{"n_head": 10, "vocab_size": 33273, "norm_place": "pre", "norm_eps": 1e-06, "rope_base": 1980.0, "attn_scale": 0.125, "bias": "none", "init": "trunc", "schedule": "wsd", "decay_fraction": 1.0, "final_lr_fraction": 0.0}
MLP neurons of a small language model. Each row is named by its layer, matrix (up: input weights; down: output weights) and neuron, and shows model dimensions 16-111. Each number is 200 + 30 x the weight over its row's rms, rounded and kept within 0 to 999.
Before each neuron's rows, "fires on" lists the tokens most often at its 100 highest values on Wikipedia text that the model never trained on. A number after a token or word is its count.

fires on: "^{" 21, "s" 17, "l" 7, ")" 6, " De" 6
L3.up2337,196,224,162,170,153,238,166,233,224,185,157,217,181,220,219,187,189,219,245,203,219,258,204,223,198,164,191,201,221,208,226,225,184,227,186,194,236,247,175,159,175,216,214,182,246,155,239,190,172,208,177,211,202,188,190,183,218,207,182,178,215,187,159,131,211,214,208,207,221,244,206,227,205,169,203,192,153,241,216,144,216,193,225,223,206,179,211,218,207,247,188,224,221,189,200,216
L3.down2337,224,186,120,259,229,211,162,193,132,188,210,210,235,197,185,169,225,220,229,206,205,217,253,237,300,194,213,252,198,220,202,224,176,211,160,195,213,196,169,185,175,201,178,119,166,195,221,225,207,139,258,180,235,275,160,209,156,207,190,189,181,197,193,164,226,193,143,189,198,195,236,257,197,213,159,159,220,209,149,205,239,186,214,219,191,159,156,251,257,150,195,226,238,193,174,199

fires on: "4" 24, "y" 6, "6" 6, "3" 6, "th" 5, " 13" 5
L3.up1776,103,213,245,243,163,198,197,178,198,240,181,198,228,184,222,165,192,203,203,198,255,203,232,158,221,154,200,207,176,238,153,201,240,177,225,199,185,229,177,252,195,198,207,248,205,256,212,221,199,177,193,190,158,221,206,210,209,234,169,203,190,254,157,193,215,183,204,154,199,234,195,162,182,222,216,194,218,204,245,143,218,272,193,263,229,232,181,228,221,255,172,203,184,208,205,223
L3.down1776,210,198,152,237,165,242,243,192,185,259,199,221,266,256,238,161,222,200,236,180,184,185,212,155,216,179,225,172,194,288,138,251,189,199,226,238,185,182,188,237,219,232,198,191,260,153,194,175,192,242,199,214,205,179,260,238,240,177,234,146,158,205,204,189,225,235,180,192,237,214,153,209,224,238,154,223,245,197,138,181,190,212,206,134,218,205,216,175,197,265,187,190,243,201,174,236

fires on: "." 33, " to" 9, " over" 4, "ic" 4
L3.up2195,217,231,202,206,207,225,223,178,145,189,203,183,213,204,166,246,198,251,180,257,201,211,234,218,192,211,164,235,196,234,209,189,172,178,211,204,210,194,157,153,171,237,194,179,228,167,210,219,201,190,181,160,170,241,259,153,185,234,166,221,172,259,226,176,189,219,199,188,213,156,239,202,199,186,182,168,282,170,193,232,230,202,198,233,212,201,174,188,224,208,190,229,230,219,181,172
L3.down2195,236,236,169,233,206,190,188,252,237,257,238,284,148,174,167,233,149,182,201,201,133,214,202,206,177,201,204,196,213,210,182,165,218,182,173,198,255,240,154,206,180,215,207,213,171,221,193,149,199,249,222,209,170,206,193,156,223,190,161,175,150,180,206,209,221,239,162,215,194,244,166,206,203,168,156,178,219,206,176,180,210,227,172,163,186,211,179,174,223,207,228,214,246,186,234,241

fires on: " and" 25, " Q" 13, " am" 11, " do" 8, "id" 7, "ved" 6
L3.up1240,195,157,240,213,200,192,213,145,208,256,202,197,206,198,202,189,243,164,224,192,173,149,229,190,203,227,164,214,237,203,156,241,124,225,209,174,235,203,122,221,203,151,234,220,169,243,260,201,206,177,235,208,197,187,216,195,202,241,201,274,186,165,215,142,213,126,240,209,198,245,143,255,189,188,269,190,239,177,211,227,237,225,181,197,190,221,132,159,192,200,180,186,185,200,152,196
L3.down1240,201,185,203,197,217,251,208,153,206,243,207,240,212,206,207,223,158,215,162,166,203,236,208,260,245,187,270,187,180,216,196,203,214,239,154,243,189,187,186,198,212,209,163,177,220,203,264,197,189,190,189,182,159,244,228,201,159,175,178,197,221,206,217,182,178,206,194,197,202,189,208,233,217,179,171,189,222,182,240,242,197,216,214,139,168,179,162,233,170,212,189,201,155,190,214,177

fires on: "p" 25, " to" 8, "ic" 7, " or" 7, "c" 6, ";" 6
L3.up2532,177,203,187,207,274,190,189,218,179,156,149,156,206,141,161,164,226,192,211,124,188,189,182,178,250,152,201,200,207,208,199,202,180,212,221,195,201,209,166,237,219,211,195,200,174,229,163,205,266,203,171,233,205,249,203,204,230,180,215,163,249,214,226,187,214,211,191,201,156,249,201,235,184,221,172,179,209,172,202,231,228,163,202,183,155,203,253,215,172,226,227,214,173,165,182,174
L3.down2532,213,166,227,263,214,181,213,214,206,221,290,228,219,234,169,207,182,216,204,146,117,216,211,233,151,198,163,177,165,195,188,165,202,209,163,206,205,173,175,244,209,165,183,167,227,205,184,215,164,164,164,208,187,145,207,154,191,225,200,195,253,175,210,227,270,168,229,255,222,202,181,221,180,230,210,190,257,145,229,187,189,197,225,209,242,236,181,193,176,172,199,204,173,228,224,197

fires on: "3" 24, " 3" 16, "5" 13, "age" 5, "10" 4, "6" 4
L3.up2406,211,174,179,178,194,247,211,246,173,241,230,170,222,191,241,154,188,210,208,219,205,207,157,207,217,223,186,200,201,183,202,230,212,184,200,199,259,179,146,190,168,176,223,159,184,181,180,188,161,223,238,204,197,202,182,199,228,235,190,230,216,260,120,164,160,223,159,176,183,211,150,202,213,175,194,216,193,162,262,179,170,175,234,205,241,210,172,192,211,256,188,191,188,236,245,231
L3.down2406,201,159,207,213,208,192,329,204,201,181,162,243,231,201,207,232,159,194,212,226,225,175,198,162,219,173,193,223,230,218,154,199,188,191,247,177,225,200,209,193,216,183,188,215,197,213,108,184,232,256,223,139,175,204,157,233,241,196,177,237,172,202,179,179,174,211,210,166,192,205,182,195,147,178,250,240,201,171,231,199,142,211,220,244,243,238,173,211,230,234,199,216,228,199,202,249

fires on: " been" 27, "′" 16, "'s" 12, " ISBN" 9, " 978" 8
L3.up1348,194,221,129,228,184,230,191,198,182,183,253,168,233,215,177,231,222,215,214,234,182,236,215,193,230,265,180,228,209,191,153,221,198,200,199,193,251,236,213,211,224,192,233,181,202,222,239,222,194,188,224,201,214,198,201,156,213,223,177,225,188,191,217,185,229,145,192,179,195,145,195,238,215,183,278,153,240,235,215,165,213,173,194,224,218,202,175,188,189,188,214,221,187,231,189,164
L3.down1348,264,190,217,239,223,211,194,195,239,255,193,230,201,230,217,191,249,185,204,253,249,194,162,236,265,179,186,172,139,184,191,233,194,185,152,156,234,180,219,180,184,215,195,212,212,189,179,184,203,148,236,167,294,190,227,158,193,167,210,248,213,191,148,248,176,180,238,202,161,184,230,242,197,199,236,213,202,225,200,228,209,187,173,157,178,182,197,216,287,240,221,192,186,201,185,149

fires on: " of" 22, " $" 18, " Of" 8, " half" 5
L3.up945,221,231,206,213,196,250,205,196,198,200,169,173,250,207,140,199,221,250,153,209,222,218,215,219,185,232,236,165,221,208,186,183,187,192,210,187,184,171,190,215,153,218,205,183,230,190,240,239,201,174,233,214,192,247,196,188,193,210,178,248,241,151,164,202,223,191,214,168,226,243,175,222,166,183,223,221,230,154,203,183,134,184,231,146,170,214,209,244,180,175,211,231,261,237,172,163
L3.down945,205,192,232,214,156,189,183,188,193,226,198,140,176,234,183,204,209,209,159,183,198,230,169,184,209,274,219,184,200,185,168,221,185,185,225,206,175,177,174,212,209,160,219,148,212,198,222,171,252,220,210,224,171,162,249,240,221,217,171,238,218,217,206,157,189,227,150,217,200,188,218,189,191,155,220,193,221,197,140,234,187,214,207,169,215,198,259,197,189,154,259,199,256,206,178,226

fires on: "x" 21, " X" 8, " just" 7, " Q" 7, " x" 6, "u" 6
L3.up2449,224,171,202,191,245,230,210,205,190,206,205,211,207,199,202,234,198,215,175,224,271,190,234,186,125,204,214,197,208,188,203,211,210,196,159,184,128,173,240,200,247,167,192,202,181,242,143,228,194,189,217,182,209,212,200,201,188,188,208,137,198,239,194,247,240,232,181,161,196,184,222,250,226,194,196,174,173,165,186,149,125,183,191,202,187,174,159,195,190,170,140,178,215,243,214,212
L3.down2449,191,187,163,201,202,173,212,204,191,220,210,222,161,198,220,224,233,139,207,183,170,221,269,213,203,185,213,203,164,202,189,266,266,166,182,163,200,195,207,305,186,134,222,173,192,255,182,204,179,176,178,169,175,184,205,217,156,190,180,227,167,177,219,197,245,190,186,220,225,178,203,176,211,183,197,215,165,198,128,210,177,228,132,222,168,203,216,155,163,260,238,180,226,216,235,227

fires on: " of" 27, " 2006" 9, " what" 5, " Of" 5, " (" 4, "ay" 4
L3.up913,228,220,228,181,181,184,183,193,203,196,233,157,185,197,193,179,213,223,230,174,207,162,206,199,199,249,139,161,138,184,202,183,194,184,236,225,210,218,188,240,221,211,250,196,218,218,256,181,203,176,203,184,183,199,207,203,233,132,222,175,194,175,176,245,235,204,228,194,193,216,213,175,201,178,214,215,196,172,157,204,189,198,192,213,217,255,205,194,220,243,239,218,184,220,191,167
L3.down913,197,228,198,212,203,209,192,213,190,227,159,167,249,204,185,195,193,220,152,180,153,213,260,257,183,185,173,191,209,194,200,205,184,202,166,202,224,231,94,256,212,205,271,213,183,223,185,178,187,142,201,140,225,151,220,205,153,202,201,172,169,186,202,178,174,217,155,190,182,189,208,217,172,194,217,191,226,227,204,202,233,182,166,155,206,192,202,161,182,202,261,160,144,224,202,208

fires on: "I" 15, "2" 13, "o" 8, "an" 8, "3" 6
L3.up488,141,209,181,199,221,218,166,219,198,202,153,207,169,204,179,193,216,190,204,193,173,162,179,131,146,234,189,142,203,221,209,206,164,244,250,206,175,159,212,181,181,246,178,238,212,202,204,238,267,198,156,183,180,155,186,193,234,181,190,135,224,202,223,190,199,195,217,257,173,226,202,233,141,176,193,205,199,185,201,157,213,210,224,225,253,210,240,149,236,223,160,148,181,163,179,189
L3.down488,205,207,225,206,209,220,194,228,165,245,181,272,213,218,210,239,249,185,220,169,213,231,231,191,214,209,229,234,237,170,190,196,220,218,229,199,203,193,215,245,180,201,203,187,192,197,235,251,211,215,205,238,152,132,236,213,229,219,179,201,192,187,190,244,224,163,198,210,212,229,171,218,186,189,210,236,214,159,244,186,210,210,248,196,217,166,210,186,233,187,188,263,160,244,194,135

fires on: "et" 21, "y" 14, "it" 6, "h" 6, "ah" 5
L3.up1382,185,241,202,150,228,189,177,199,190,240,207,237,248,220,209,202,164,228,212,191,146,216,228,168,171,170,222,185,217,187,201,214,237,217,186,176,191,213,214,168,186,193,211,206,203,204,178,216,201,181,191,230,221,210,196,198,206,148,187,157,169,203,151,174,205,222,180,229,163,191,196,226,188,223,161,256,139,209,214,117,221,160,246,234,254,231,265,234,218,177,217,180,160,185,156,125
L3.down1382,209,242,195,198,220,199,238,201,213,262,193,159,154,239,218,147,248,201,198,171,174,170,152,189,205,210,222,180,168,234,211,170,261,212,259,190,215,186,164,164,190,218,214,151,179,167,157,196,217,255,178,218,148,212,167,213,161,192,233,198,175,152,167,230,235,237,240,184,224,220,182,213,171,179,228,200,225,164,191,199,128,169,232,131,175,182,255,175,157,198,177,216,189,224,209,186

fires on: "ed" 16, " of" 12, "/" 10, "es" 7, "ids" 5, " to" 5
L3.up2510,223,180,197,196,208,200,225,153,226,236,252,200,184,160,194,232,217,185,225,150,256,151,235,180,205,193,264,210,225,225,191,187,175,185,205,146,196,218,225,250,152,173,152,150,182,179,244,153,243,260,220,186,166,217,182,160,159,201,214,173,164,210,264,180,163,229,168,224,173,245,231,232,151,210,220,145,311,228,217,209,177,170,195,212,212,183,188,215,244,222,160,226,186,224,208,220
L3.down2510,208,216,191,238,175,181,190,242,227,177,230,171,248,200,266,139,164,211,188,280,184,244,201,196,159,237,155,182,185,208,143,246,246,193,236,215,248,153,160,182,197,223,273,216,221,233,215,232,134,140,174,209,226,179,231,221,264,174,222,183,218,193,165,217,198,192,203,237,241,202,193,123,285,224,161,240,100,221,117,254,231,226,202,191,189,224,210,151,194,227,197,197,211,129,227,155

fires on: ":" 16, " —;" 10, "est" 10, "p" 9, "ac" 7, "===" 4
L3.up187,160,183,186,189,197,190,208,211,217,188,191,193,142,237,200,175,222,189,150,202,183,194,144,192,258,235,174,181,190,220,182,222,228,213,190,191,195,251,232,194,200,210,231,189,209,186,236,242,264,279,172,213,200,207,278,220,210,187,213,215,185,258,188,185,161,264,229,202,255,190,218,236,167,182,174,152,191,231,177,196,177,201,241,192,193,176,174,215,208,229,183,261,188,172,149,227
L3.down187,224,202,206,203,178,215,162,197,172,232,187,200,169,169,157,224,204,207,157,209,229,223,139,199,141,130,269,177,241,193,175,213,210,193,183,194,167,181,215,216,237,200,203,194,170,153,159,243,209,186,192,194,203,170,146,170,208,219,207,234,171,218,198,185,222,233,219,221,185,161,181,185,201,211,186,235,163,172,166,215,222,231,246,184,200,205,192,192,227,227,250,197,179,203,211,199

fires on: " of" 29, "to" 8, " to" 8, "y" 4, "shan" 4
L3.up2207,238,228,209,195,206,259,170,191,262,218,141,188,236,230,181,186,173,123,143,157,210,230,165,251,216,235,211,179,206,191,203,219,185,177,241,158,208,215,185,189,236,203,170,196,214,174,196,259,176,235,187,187,219,194,223,228,207,199,200,180,240,195,195,177,202,156,229,222,160,207,147,235,200,256,195,234,219,188,209,222,185,182,183,208,216,220,203,240,215,217,240,194,188,210,227,198
L3.down2207,203,200,229,160,229,179,137,210,214,198,205,201,225,168,184,193,211,224,237,202,227,198,202,156,180,231,155,185,203,245,210,242,187,195,218,179,225,186,240,202,237,164,224,201,276,195,177,176,200,213,161,180,176,171,189,221,222,190,219,179,144,208,183,228,244,202,264,232,233,244,203,177,212,241,182,181,178,166,236,194,206,186,203,251,199,196,173,174,192,198,188,217,222,215,199,261